config = dict(
    num_hidden_layers=10,
    num_attention_heads=2,
    head_dim=64,
    norm_place='pre',
    norm_eps=1e-06,
    attn_scale=0.125,
    tie_word_embeddings=True,
    lr_mult_down=1.5,
    schedule='wsd',
    doc_mask=False,
    max_steps=11011,
    dataset='wikipedia_en',
)
MLP neurons of a small language model. Each row is named by its layer, matrix (up: input weights) and neuron, and shows model dimensions 16-143. Each number is 128 + 24 x the weight over its row's rms, rounded and kept within 0 to 255. Numbers have three digits each.
After each neuron's rows, "fires on" lists the tokens most often at its 100 highest values on Wikipedia text that the model never trained on.

L3.up324:118131088116123091141092129141129145155119161066154115114119139143104117145101126174126139123095132112116157175151109138097076105063125181153120129156101107105073117134149112097117106137098148089121138136096136112115140134101175142109108124128145160128138153097130091105118168105132144141082092081127144140163135144111140134153159126136135102112162143174111129116107124109122135110135
fires on: " a"

L4.up397:119117120169104126189157149128115163118133096163144144198062158116130129104114117164137151156139180131180142127139125144086140086101107110138132109148106105128122109100111128125121142076117118133142134089118116139086121155143113133130132154139125109149081134156088093131137099158107152142114130109128137130141119129153113162101110120142135107127134110093141157128112143105134111087120
fires on: ",", "o", "),"

L7.up657:143100128106114103168079149148134127159105147120132158134134128130102135130108137095147144127133133159118141158114128142149115156071101159111150125156138159128111171151136130117125127126151090179081113118129110143153127149119058144128130091111131123119110114150141119137146141129138141101089084096173145096140101135116115151140132143163161126110127151181069134131117108131076099108102
fires on: "2", " a", "6", "0", "1"

L3.up565:161094119098127116096145105116106136101140084115145113107141103125116132140157148125147131163126121134146116121147108121063066138122078126162166132148111100114134171118092154156133136184075107123087133116110109095131156138162122080109135140102143112150146122138167162158105150111134106147120147095110101153146126120102125153145112136130157127058115107148142119108132111122108133144104
fires on: " The", "|", " ", " His", " This"

L4.up482:155193138089128143133150138104194114156143128117160132141128128118142125091146142106098080162133123140108162113122129169122137137138100123147093148140170122144111141116061136128095163146150125109169106163141117108142125112136135146119115109108092121116111110091146117146118080116137089125110141102159110105149143165112112126130122102115115137126109073070105110112082154125168131108129
fires on: ".", " |"

L7.up612:170168137145117107141129124133159120137127124104161098131146082159148151167124133139061085111136143129138105097185134133123123106088106140087119130143138146120172141138122126105102126115133134180093146157107140071113122076114097139127134147104112108177125089136098119068114146164138123123109133126129111067158152134137138083132105115120116136136116124135120120104110191114131102115086
fires on: "-", "s", "ing", "tic", "."

L3.up193:174124158134122162128115110133148101124126129092112152119119114138113082079115113137134090167125143147137076138135146158112094120102087190148115161129134080119141116122113130122135153111101149179130152148142123116127142106132115129095125078116149135091128101137127109138134149119145095153094151121125152166114157153133127134115149137106085114125105145089148129125109139089111071077108
fires on: ";", ",", " |", " and"

L4.up258:148139090101160154118107100125175134125138170126100152118119104130160066081106144145073103151095122129169110112118130105103124114111118155145123129105117106119147137104067088153118133114131110159116171154128127131101126081111133108132123147137100143114130122139082113111097156112119098128111199121122158155120165134171093102132141139143092110144131135110132121128135146100080097127090
fires on: " |", ")", ";", ".", "H"

L3.up473:150131113095148148153136109124136162154118118134102149119166111157139136082113133118134117140130120127123106150176156152148114105172157162099147157142133128159098162133101124125108119110116094193118121125158117150148145110136124124104143116119165154085161115152126113140137129095168112126144170184117162123117112125098139148153089143142131128132175078141117135102108117093157118153131
fires on: "-", ".", "4", "\n", ")", "3"

L4.up241:113119171100151141132108126167124118117105096130127169100176125097162137126146116128122126180131124149145085091161116140193117134116093114120162126114123122137125139116103114114108139109106143145139128123134161115111142113144127166128142155077071145110074123085085098107145132120119136150108134150157111129129145139136172113155141138123101128075147132137125104090149128106122105115134
fires on: ".", "==", ".\"", "\".", " ==", ")."

L4.up662:145095148131130134118137167109165137120120139115191140092118144085124130097134089140121129144108147133098103177130118147119124089126120083214126144141131116090155134159109095134108143102143116128158145131140129118105144123127116088153113118132119189120148158110141114150089142134061064141109123112135111154137123143150128123153109110156151144130123147092108160160180149134158165094156
fires on: "\n", " in"

L7.up407:133128145141129142097098117130085097142132096123131133128156086125151172092140130155128114134110127172095130129148144116077143102095129094126148129157169099150130153133111116136112156142168137137104107124129153130122112131088175073162113130100106088134139149113110128103103108124122123112097103152122144115166114107154114150150153151156124088123127095160156109183139145153120108144166
fires on: " |", " ", "-"

L4.up77:102171188134097159138125091138136104151101153071141124120096099100115107114141108121119132126107122121094116153087138188155134099129123127137092131136121123116143152146110102126090125135082155110132143087119149151094139127120143137134097092112114158145131164112109123144131142119138097129126131154141092169123150085154159101148128147154143112135120146126090134143143104090137150129159
fires on: "\n", ".\"", "\".", "\""

L4.up505:143092127088127112148115151119118148143166127130080089139122124127104109126118126143171164089135099134153119147090117201109084121083116143137121135120141125175130144122127165160104124159151122163145184115157176116143169117110133095103132120108114126129129103066164113137124146134129156129091141085110110088151155164118139115138144131123123135095140098178153129095155098081147108139170
fires on: " in", " as", " by", ":", ";", " a"

L4.up766:167126141129160148111144159155159147159147113126099111131122139107116128122141099068075118163081133133127112127124131166066130111129129097149156123165153125088097121115093170120108124101142123117168150095167102131087128121146164136152098119148133150118096145112153110155138141139123104112102111115109131125171071112146128155123097120135163156118114133110096118137108158154153064156100
fires on: "\n", "-", ","

L7.up699:128176081178122122140138155117110157144111125105098150089111167122125130157091106125143163090118139142140143136141118124143134081117163110152136106138144138171132187093140115138120086145136145077152081103127175140128161100121115118154139106126143152099144135133137111165125115116133097104123132141121098142154112155111117126143134102079140098137144094158101152110150173169103140120107
fires on: ",", " of", " (", " New", "\n", " in"

L3.up112:132069105102127103147101135132147120159120123085054139140097111227131146158144123096125142145119118131146105109104140147095142110068116142133158143141121110138117141114137075108137105123115125141122119120173128135150132101109128156110116126152084125115098144107159099155091195150127103135134127140122168156138160127137152134115128123144151113134147176140102138123089127129165097130180
fires on: ",", ";", "\n"

L3.up106:121160170142152137143148096145119066064114140154140157112125099132128108141149127143130105139124111127118142134123109202110115153145141117136125177137150104108134132147118120122197135141120170148149097137126095174113125131094131172128141093100136133126076104120122122149126113094050135150145162120145137129124137107123177125117100119107113104169136168163115091137102110086160119124106
fires on: ".", "\n", " contribut", " secur", " However", " because"

L4.up251:160146121134159131148089138097095116152137105157158133112167159163097115144117149139123150115061137138115138160137150121124096105130122159113139143095141128127134165094148141123104079191131114112164123138115138111152122122115147089104144114126138118093112144148078118123113118125107092110116141101095117138134123134119117143140138102115104130128138145103136125144112126121143158168147
fires on: " In", " |", " in"

L4.up511:100158116089132131094110104139137151126152127116152107088152130101133121125129104120116155176147131136184176138122145126091079096150144106132141147139154079115094120118147153131084095156122095110140122098139098069115127133116116144079094120139120141119118100149151127107127095133112113095125138132116154115099155144140106145108121139116147176163156172122121138116131135164113068105119
fires on: " |", "pen"

L4.up363:132147147154149134101169152097137138107176109117155139111111128135157114119126065126174056164150102159154143139154104143131165051136118145134126108090101141147137115146072112105143100099114131102120140152143158121153117156139117119127129138138113130099126155123139148129104121065134098146102102153140169129116139105120140110123120162076152168125137128112133143103101127124136084121130
fires on: " he", ",", " she", " and", " |"

L7.up367:161133134123134078104158141135074153095173118115143160126116133131186121136134110142158123119147111156141098095106136145083083084162112119132149133121124118118122140127121165151139094163156087109131163124149137130132133152124147120101149129114114132151100131120177143110084154140162170102098113106137137148109110152135152159148142101091113122125119141103120115108122145187139116135131
fires on: "-", " as", ":", ",", "3", " |"

L4.up359:127091123139181141118143100105105119112131122125097124088101130140110125115168106115143148132096145177134143140144134148146117123085144124087128108121118130140115166111149147124119137095112179127138160117145161112142100137081119191146164118142144133186135143133092091122147064155112107101119096139163152129132146115127179131126110109154131152120108120145116118117112099141104146125094
fires on: "2", "1", "th", "0", "sh", "3"

L7.up491:129122135093100176131160139133185138139108099127119109153180092166137138084143142152159125122092088107148152123115136135129111066137131121116116112120179112150127170085129087094127175130107106126129083125121101144158130132110130129138091131116143142158080119143083144135148141126141144147093113141132140092150131119114133165134096146133135153144100085125120164162108119095137114111088
fires on: "1", "-", ".", "%"

L7.up526:163128123129156123083100129134091119099178156121129119159042134096158099131129128128175124120135103088153132100115149149098108079095120143124137121158150117145136123085126151124126074127143114113102116112113147092129115094107079176109097142129158139157143091115122092119068147153187157115099128151130125137133153132129100150117133131107155138124113104159122115141155105116129102135117
fires on: ":", " |", "k", "):"

L7.up253:137116138132151158136122107100135118102132102103112140127093143124118133102157061140111091145137136148120097132112126153169145129136164095117118153098114154093163162093100123152118126108178144155128119123111158145119167088164137125120077126111139179134163153142139131151074159076139113182133143114133106175139144130196105132077097159134107123144095141108135138112131138119120169142152
fires on: "\n"

L4.up755:130144130128133140108129128158136159124137105124169095167126099141099108128074123144175092101061102100115140149081094109164134113140107122157157109130178132117128122088122152132102121115154146161115174160119120150103141153109089132101095094105142134167143134146102095145181153158141131089146127148139095123107126127119125173146135097105115120145121120120142114109153114185146102130163
fires on: ")", " /", " and", ".", "°"

L3.up111:163136165111127144129117126121134149112143145152145127175116152112117128110125136116154104112086068108138135091146121135128077103116096124148111117133152080139117124133085128133111082108103138095162088157131142108185107113131158145168151104121109125125158124134140133169138118110135142117167160138144156122141140143138106091109127130120094105102164127165155107128131129112170105166124
fires on: " |", "---|---|---|---|", "|"

L4.up159:153151151135143128155117081137125161142107140101145152088121110132103093114134097123098131153174104207126114137153131141156157130137117089139136062157141068134126138162097073120156135117138126151100139113122134122110145152153150069129135097110128121164145134140139116112138148144117086109087154175128135164139153116119134116156128099156157123179124102098144117136134141076170117132125
fires on: "\n", "==", "c", "nc", "g"

L4.up80:114104135096088120181119124159153163179178101110121173108105120145100091126157128157130125137145095115132125119153122134115102112143109118110094136145160095148094111149081112117144166107141139143134137110083096128133161083087147180105130135108162125114127102126113110149090135087174103099110166111139152130129115144108206119112135104149143149140114148134135135114092163141151102128122
fires on: "\n", " =", "As", " As", " The", " Exp"

L7.up551:147127135087122115083124090158128203104106098134109134117131157165134157106137079168161146135175102108140147168107145113123147134114163090169134140119097142157149125131141089114147144125135162155172089157127084150140137116115145118142092147149140101105100137110101112135085158119132137150098101154126158056153103130107140105146124116101124138118111133140118163122118158106118100124126
fires on: " |", "\n", ".", "core"

L7.up511:162121113162136116056103110142135094150143130130139130167154122138131164136152137102117100108087100163156101108152126096157132114092128133113164154105118167120186074101155126113092132105117112145136143115165141132191137131126163109143162160130120151092131107118098085120085129113160173126104115117139160132126143165143121111112152158146102136142139107141129098143125193163163120109118
fires on: " of", "ing", "s", ","

L7.up290:146107151145158126122136125159140098129154163151120089112132134138118120105127141150095132147145115164173141111121115140094087146152123131132158138104110154131154149164110113117118127119096145108086151127100080157159128122074119159106154098085100131143177122132110090160111131147091080145099144152089154090091137156134127124123124137127131141075136109135131053142124089112123146080107
fires on: "1", "2", "9", "0", "8", "6"

L7.up261:142149152143148096133140088112125140113119116087098087127152101089122115140122122121154142167158125114137106163124129156120136105136127100146121101139130089173120141097107150103119129157111168156113128152129107162143119154106141122144124116086126109118117125122111161077114103148121162120129112130125153158117125126136116157142142149141119144133140107143107103163138074149083113172121
fires on: "==", "-", "|"

L7.up4:118091119133125065125091099115149142096129163119125132145149117127106126145142116112111115177145102152163129115158114111164115135137102123171111139093122134080167101129121106162137126118128101138122118147142115090101127134150140139150138144137102116087138141088129102141128136114144121092080151090100126118116124119142110127138114085158137143179141130144155145112163119145153129153118
fires on: "1", "9", "3", "7", "6", "4"

L4.up180:153120175131097121150132092100129186139108119128147126111126140162109108137140182112088153109113119183116128136119162125125127115140132150150116172142154104111146143110134154133097140128133101093170173133123136188143125117127108127159140100100122152128142131141122123114161129144089103096121174091101074164138121153107117131133114108113137135149123145097129127164110082149125123137104
fires on: "\n", " |"

L3.up306:190134175108128107151131146131114134109107144108093111110096097205114125114127119131100174159116133105123134164096146122103129149103136095137112127166123125115133123139164124129135115135113158126151135121152110146102103117095164161137104137132118099113114114096110115136082145108085128120110140136148153150149143120113207133115101093132094119143132152116114106132118145093170112123099
fires on: ".", ":", ";"

L4.up182:109155175110149067137117112130100123092126136131129117179104151141124134160146115106126075150125166188159153130154134191178103077102142135107106129161133157101162138108090140131110135128129110137121112113162151137117121135182123154141142135117099099095136100131126086157157129141125169114124122114067106115108142102140117135139127116093117144147160144158130127119131130129125086117091
fires on: "6", ",", "8", "7", "2", "9"

L4.up33:136114109118115111125130123143098128181134146117122151120145152163106110100137175146095142152103111145152128155083102090128094111122112129163102164117126130141152182133081127118124131143119147113112113148145140114114156141139167125137124152116130149116142134098117106166117170157101152106098175107063132146169167142106145149134157146139122132122171151096118091141118128166105083124160
fires on: " the", "|", " a", " |", " A", " San"

L4.up558:122132118137154119178208159140099177130134110166127148100128142095168148128114129144178163142119176131140111106143123125116142125184111139116115114137139087094137146103066147157135154122135111127108140113113113135088122151121121171081137139099119183131139130083081148080073120136122124109123139115137149118158164135126167112116141102154110129144152112095128136135173164142136133140125
fires on: ",", " as", " According", " according", " but"

L7.up686:154125127129151122130119162124138128117132146125163101117132154151102118147119151103153149147164121162157133133145094160125123151147154116113131116104132118117124109129122141115104120112130181116078149195138118102177136108127118127125129105086105136100150100122126071157087133103115090128114147146111068091129152131116153134138128097084129146122135091130140083178160135146125121133110
fires on: "9", "2", "0", "s", "1", "8"

L3.up103:104131123117186119138097085107147074098125116085119117109143126182132140133148118100121123130144165181133125142136096126154081123078143106159107140145131078155126140122157127115102129107114197113162155112158153130107098146101130151155122130088081165118079111129125094131131107140136115095122149132121114160138109120134145144135123109097134160123108061152111127112109168108148102106115
fires on: ".", "ance", "mate", "9", "nomic", "ature"

L7.up597:131102130127150137117106093135135105130146147133144162138145163137161129129149090132089146148167138157174137142151178139139162138128156121083135078123137137131088129079140121114138143125158125148131138142123165131164149098111106138111139146120099096123155073105148112143124154142112132136140110125145139074114171115115156135132139103130164183089153145126082125134134105114118114139109
fires on: "1", "2", "c", "y", "7"

L4.up357:135179111135112119107134137139147131105117082096120155189154142140145105149164144117125139138110123104153151106169161120107153117139136173089086133105114154102099112121141120153125124164169145119122125155128086150165152131133093125138116147091122139115122117101102129116144099139132136155139127156098085159095116140154111101151112147080143174101117185152165122154094125093134125108134
fires on: " votes", " total", "est", " Total", " average", " most"

L4.up203:148156126092135090112116112148148096110143131070153136118137109111132108155137126126144135153176131118142121119093139122117131078106140123140130174126098135131129169148137083120083178162145159152077118092120113104149110135121131158076102145157109128141118123144136102136116125142108088101141115113087111148143154122171139134117134136139179159122190148169092166130117125147096110127128
fires on: " |", " January", " December"

L4.up721:156162146158128119133094153103177119129122092102116152134114105154098121125152100173141103144174129135139128162116141092121151084141141164125122151111105140101148108156099121143134063156146094093076128134130144131132163120129074147122070114120142115101098174136125147181102073132165117171109134142107156121156116159131111108173118120099112133131110147103121106155151151138099129133130
fires on: " |", ":", " medal", ","

L4.up476:108152118081130121164090122126115130121133133166173121134128119135138071115150096131122147117120124116107120162130105110125114130113102204134113139078128143120155168136116129101123109107107145085116127139154098160145124114130152111119112096083099122114104136144075137089137141155129145147111111116085141129166138177114116129149141091092162119094136140135150149122115138114167092120164
fires on: " a"

L4.up67:133113128131139153129130103098148131084123093112138108097163172139158086093151116136147113122163098164135156150126112158125134114122139109137114120135141148124147120113098062114135144138131064111137116147150178138120171116115086119114121146110121098110120160130145146144097077120155105154154115122138119087151138170103155140177116128143147163137079161094154154200133094140132150089145
fires on: ".", " be", " ", " me", " in", ")."

L7.up757:110113153153100107126140134142126147138136156088137155147122104124136128152144159133128097144150121125145098126131101115133111132110099138121056102069139090160140111101145133151122116164139130094093133125123073065132107106082118139144126116121117095142139121181151126161163121156162136110108113112150116151101137104146118093106109139111124103131152107144096126094111130137114083140170
fires on: "er", "0", "2", "ed", "s", "1"

L4.up347:170109134115078136152095148161096157182123141112076114172118086105132156132090098102110115105050158141130105142103130128140111111141097138129140138125120126127142106104136163125147160085110112136120130151127126155140083144125141134115128100120116130165131119097121125130151183115100131110121073150117109163125144113133114144111148084151102124140126095150125136137159111127149137114127
fires on: " and"

L4.up608:116145113156112123109117124129105112141139105126102130115124139111148140159120125149092118108166189149154147188072130124116124126135149141141132165096110125111117163159156143144121101151188097121105129103113170128100107125150115122128105135133120162158117122142166149127107134127104098169087155117129106172132159131180076119176165127177125140118112108119076143113103144178076145108130
fires on: " in", "ing", " at", " medal", " hold", ","

L3.up178:168115123157090154143096117117130152164157168136122128127110106132122088104148138137141105137096062118116118112112141116124107109171145106130069146079123172096114117103103121159142128099156136148157127133157127151120144096135139149141108103102129135093144118100148127136113163064136142114099169151133158114132111122136132152110157114096125137156120141140137141101107182122206135158130
fires on: " The", ",", "\n", " American", " that", "|"

L3.up757:129137115133165155166108120150121113094113132118113115154163097147108130145149141105128065178119107170089125112131140104195150153139120130161114147152145149114129145104104168149105138136107139138148118108150133141138087115116117146128138070121141150160082119075087094110121094127141143099087153103146108144137144130134169157133153105106119096158123117092117125100151118157141105142062
fires on: ".", " ==", "=="

L7.up150:146126101153182144134126123084142160119133116146132073159159139094139106133108113133138137088176152128123149102152156162112104110148102087123135125119141101111178141111152129122133131093122136114098164108114097150148130137129109136145156145104095152134156127101078112180152146080143137160127145093102115106136157102139178115147170116138107133104121088121117119122129109138100125119095
fires on: "1", ".", " ", "9", "d", "n"

L7.up616:121117169107138107138153104155109181080115144085087123149144149165118134087126106128162118119130153135077136177069120105142102128120140093122131120117111113152116159131126158104106133132155124140156118160064164094109115152093168124100135105109132145150135093173146131112129150150148106135098100140114090128104112144141129130123124133138112119060135175136105142144170132135116141109100
fires on: " a", " been", "ed", " ", " be"

L7.up223:142114116091134121094128142115134149143153141096141122161158159138096134118117143146101128101145160135135099122111098125184121055111156123135111120112125160132196159137143151127113102132121101067072089139108101108152146119124131167130139132081131142138107096118080136107123138093142096144113125142131130103172121093113132153083126103107136114164152127127136185169173130087142134127137
fires on: "s", "-", " a", ".", "n", "r"

L4.up160:168127135120104118174155134143156129143132147129101142138117060130117108148125109128115146110129088165132133096100135104141108136151114121143122099123116131114146084145126173134156161121118141142132123151126136178125112135153174164121100136102156119130120125105130108148135183129132078142074100131152089154093117150145140157140124121102073119150109123144121109137182105141140105118092
fires on: ",", " and", "."

L3.up407:142118113127134098145153086127121131114118100161129150117119099130191116138136133128161160170130103159132120125092155117089079104183099161131100138110149134114137143091082151154108146135145100121146137116062138111133160118140155138095132082145161133101118122160139149122123119121114144145114125109106147166159132138121142108178095138121138142122096133152148132058100168165132140104119
fires on: " The", " It", " This", " of"

L3.up453:126164124115167117146126206112129127149149130134142166089125141133136115086114089138115125122102090140106139112102159158101135164094137084119097136131098147123113096136120103109115138094115131185145105165137107120121136134126127122109182150177114155146124090096148167126133136136170133105152108152118143140111119109108170101103128086104142117133129142110143158134121131088142091141148
fires on: " This", " which", " that", " each", "nov"

L3.up171:152147148149158169138127130151123116075102100139122158094165120120144101106133118127093092117121129168126111127234175135157105136149166103148125114123120128126085122147157083115130145128143133080125128102126133142115120099123132117135126119107135177128126135161145153129162102111132112149114148130121150133119118160131188155121134135135115115128140104080123150118140144098124109107150
fires on: " had", "com", "dic", " result", "Pro"

L4.up610:156159120166102131118154111103137194121153130150120108140163065165119110114118108119085100156102111082134115111131102144120139124124126163150155101122136136102100125128104086126093124114150110154119121166140107121103147108129111116094112144164139141106130135152132127137094134098148088137106149116127132163089169106097090142178112140142127153156115135072112134113119138093140101139108
fires on: " |", ")", "3", ";"

L3.up718:092127169112110122084168138114153118138139135105185125147125092094102109155113082118143104143095135144099117140116131135169140158160130197177121133123156084143153104167122090120105133129118137131128134116112052123137110141107173119145109058118171129133124091109128130106150112107090145124134163150149115129083157137097159094140127113129121157150165135128124143092134085138106094134151
fires on: "\n", " |"

L4.up25:108150141115138148124098096100134121076090134087127114121136128136139097147142109112157137127182146170128136104118131130150138096075111135161109162140122154098180153162134112144127140127142091107079097117130148143141133174130080125150125134121130113166140150133160121139120104122126067123114141082097144162100142165119171106135113115105148157108141131089137137184148127127125139064174
fires on: " in", "\n", " |", " a", ".", " Europe"

L3.up162:120133142136100111090142141119163142127121140069105090156120133155096172121113124095107151110121140123086138128132128165112162122131138111110131127109115138112120123089135123070138143120161133082131127128128108095101126151113116123163122076164149107126108123140167123138136126183150106131105149139121103103139135163135118168146082061164103125120144116137123137170100151155109145118129
fires on: " more", " first", " later", " an", " very"

L3.up74:142142151140118146132120097138167136127106119077128127120119144118101110084120098132119154130110144132132094138158085129198141150099169132135140128132135124157106122112150089147136130067165119189122118113174119159126143136120092089132139106125147166136140139126139132138111117146160111148105132164143101146088095143118125113121138138110139159180113140130143148163140107099113086082165
fires on: ")", "\n"

L7.up15:146136162120124128123143139104118123158147122108172082125157130092124086132098174082120130105151168133123100133142102126124114072158173164123124135112135140153098154143102112118179096134102088091118149146151135110121160117143077135128143111100083156147140133134129118130148140131110114144110147169167087083140143122133138153144106127085140140117139142115148101148104150110140136123163
fires on: "1", " ", "ed", "ly", "s", "ous"

L7.up14:129163157149111105170106164190158161106151083113110166119142118103130165150115102124139127119097161100126115127148104123148164123156138137128126111104135131117145136129109138146112121162112141132144107130161129094145131139093130156118126158173126139126162117160124122077117158096122145109144062055127068111093157093119127125136154101150118165168121130173157100123113115144087157145085
fires on: " ", ",", "9", " |", "4"

L3.up5:140135132092138130124120178109088119078094125123156101100144132165141109130127100112124099158113101155141111121132119177143160073076102093173124157133132108108125126154093138134147101106111117133125151149139083105136097117164149158151118112136117092118034141105169115154122125091100127144122124084142150130163133132134165136151099127117095119134185099157124121097136127144172111130142
fires on: ".", " who", " where", " when", ";", " while"

L4.up735:143149166098120117121155111116113138141170181121162071125124162139121112110158136142144084109104117118158107138164126169166135086135116139146182151114164101163095109108136113092131125116115142125167126125090152096157135157097104097116137116086162136123093099114139107127166179132112096095147148130110139107143090130128135143118116134148131167117155112141132105093109104114123099144165
fires on: " |", "\n"

L4.up7:120120108123120139150128152171130126170141162154110118137131153102110138133147118142122136070101120140124125130110100117140119091104108127124128080110126117122151086118168165143159121115090144166119150169112141141082146096149113157103131156154128153159140191117093120131103132133112152070106081141105119102135130102137133093137177130104137133095072084113138083124124133160132148130086
fires on: "1", "o", "é", "od", " and", "'"

L3.up93:101098080171188120134133079111129129104104115183137098148167115182101153145156153084134126146165121129114096118151122142125118089122127156143112114114083160142097093143137119106143100105106138132127146115130180128094132152082099113089140098094149114091139157140114182181116139143114129132119143139132133161104134112129091127159109157145151118073109156142140152143135111114151146129092
fires on: " was", " had", " is", " reached"

L4.up28:129106132101097128164109131114156126125128124159146116149140164081144151130166118140129152130166145135113153091118104137097110112121130159090131139139106130141126130117077116134072108129168091106097094128134151139172151135150113121112119163112092131142127115083103165132130187104121146110151116097111120127123139126130161120119134148121165161095111125156169137137151071130103142122042
fires on: "2", " Votes", " announced", "Career", " War"

L4.up139:131176132143083118121136127085129120116147144084128089134130135144126096148142100111140075174139126130139107169134140171113134130125118163140138161120121137153104146144137114148151128140157123091147152114076133131073119118132114142104096130113168165116175136130171135162137127116113125138114186130117145182095128163120169102133127074104107133159136118084119122121105138136088081129179
fires on: "\n", " |", "aged", ")", "%", ";"

L4.up34:139129127131098102145108142179122156139120120167112167153113131069126127098126113110135139151112124103115102154197095148124120084129151150177165125110162153132137132125136126149119145121108126145155160082121097120117131138143145141091094102208120116141134135125089120092171120138104146084114115107143134123133151139125115107115074139107155117132114119120120130140153142123120102142088
fires on: ","

L3.up398:130113126138093107079145128101126098096086147107106157187108112130122140127138179127148130113144117143153120136100153143081100126086131091116116124115132122103114150097118133157112086104165136087077108132080119092134107142093139103107133100085113084133126134139154143099113113136170102129096063122124145107100109106149131146109089123110144136139112113173094072139139125147112109097155
fires on: "1", "2", "-", "0"

L3.up307:152168141127142095110124144109123153130170139087117123115159113097126125110077091136072121099082139153096130131149163136139166120164122115133100118095102133118139113124169119129138128152136130135160129115153169130117101137165170150142142113129124115166138088134138146122145151145106150106123122150112108147144119107154111145099145123118114138128150099118102194156148174134119095177078
fires on: " and", "==", " =", " first", "at"

L4.up659:090112187101113126158116156122109100126116114131154125184093135145133124089116124127143053171148105173120108139138130166143146110117112097098123122161126135125172173105142139152124103122114175128128137083123081142092153136124128164133144071142088121149108113116148131119151140158127122105121110133143099108116143101118144135171150146123118099125137138156071106102151128127163123128107
fires on: "."

L7.up565:126160149135122087104138159162153125124110118095120137122154148173153141120110135099170153131144110124136182182130119122130105104134108160145074104136147130133170162125132084101083160173104121120092122119089123133144122123138123140107129132091150107133109161156119146114121135112142091139088147091123152132140123148142114150139113115128090143102126118116082131170120139092159111094136
fires on: " ", "-", "."

L4.up335:105128166124163124074092101141135153144137108109119157129135115081143085097109122109166144107166159172148144174121105126118140117090134139142140156171152112137085142150127122082097138113141141148125120147143143122165121117108109110080137130119155158103103104168166098104179092125140121166130116139118146126131124138146154113132118123123181127102150133093161163109162123082128131099119
fires on: " be", " who", "-", " been", " have", ":"

L3.up486:133130125176153136108100126140091152169146090160088125131162135132102156134159093088125076092144084106140104129133106178140145153163118103141137130126106135120115116115142106118145125123177151131093141116110175162110144110092128122119127131095142145156147127135137133160145119127117121148127130092044127152089144171130137117110144119116144095100151130138125161131119135120142155148134
fires on: " had", "On", "The"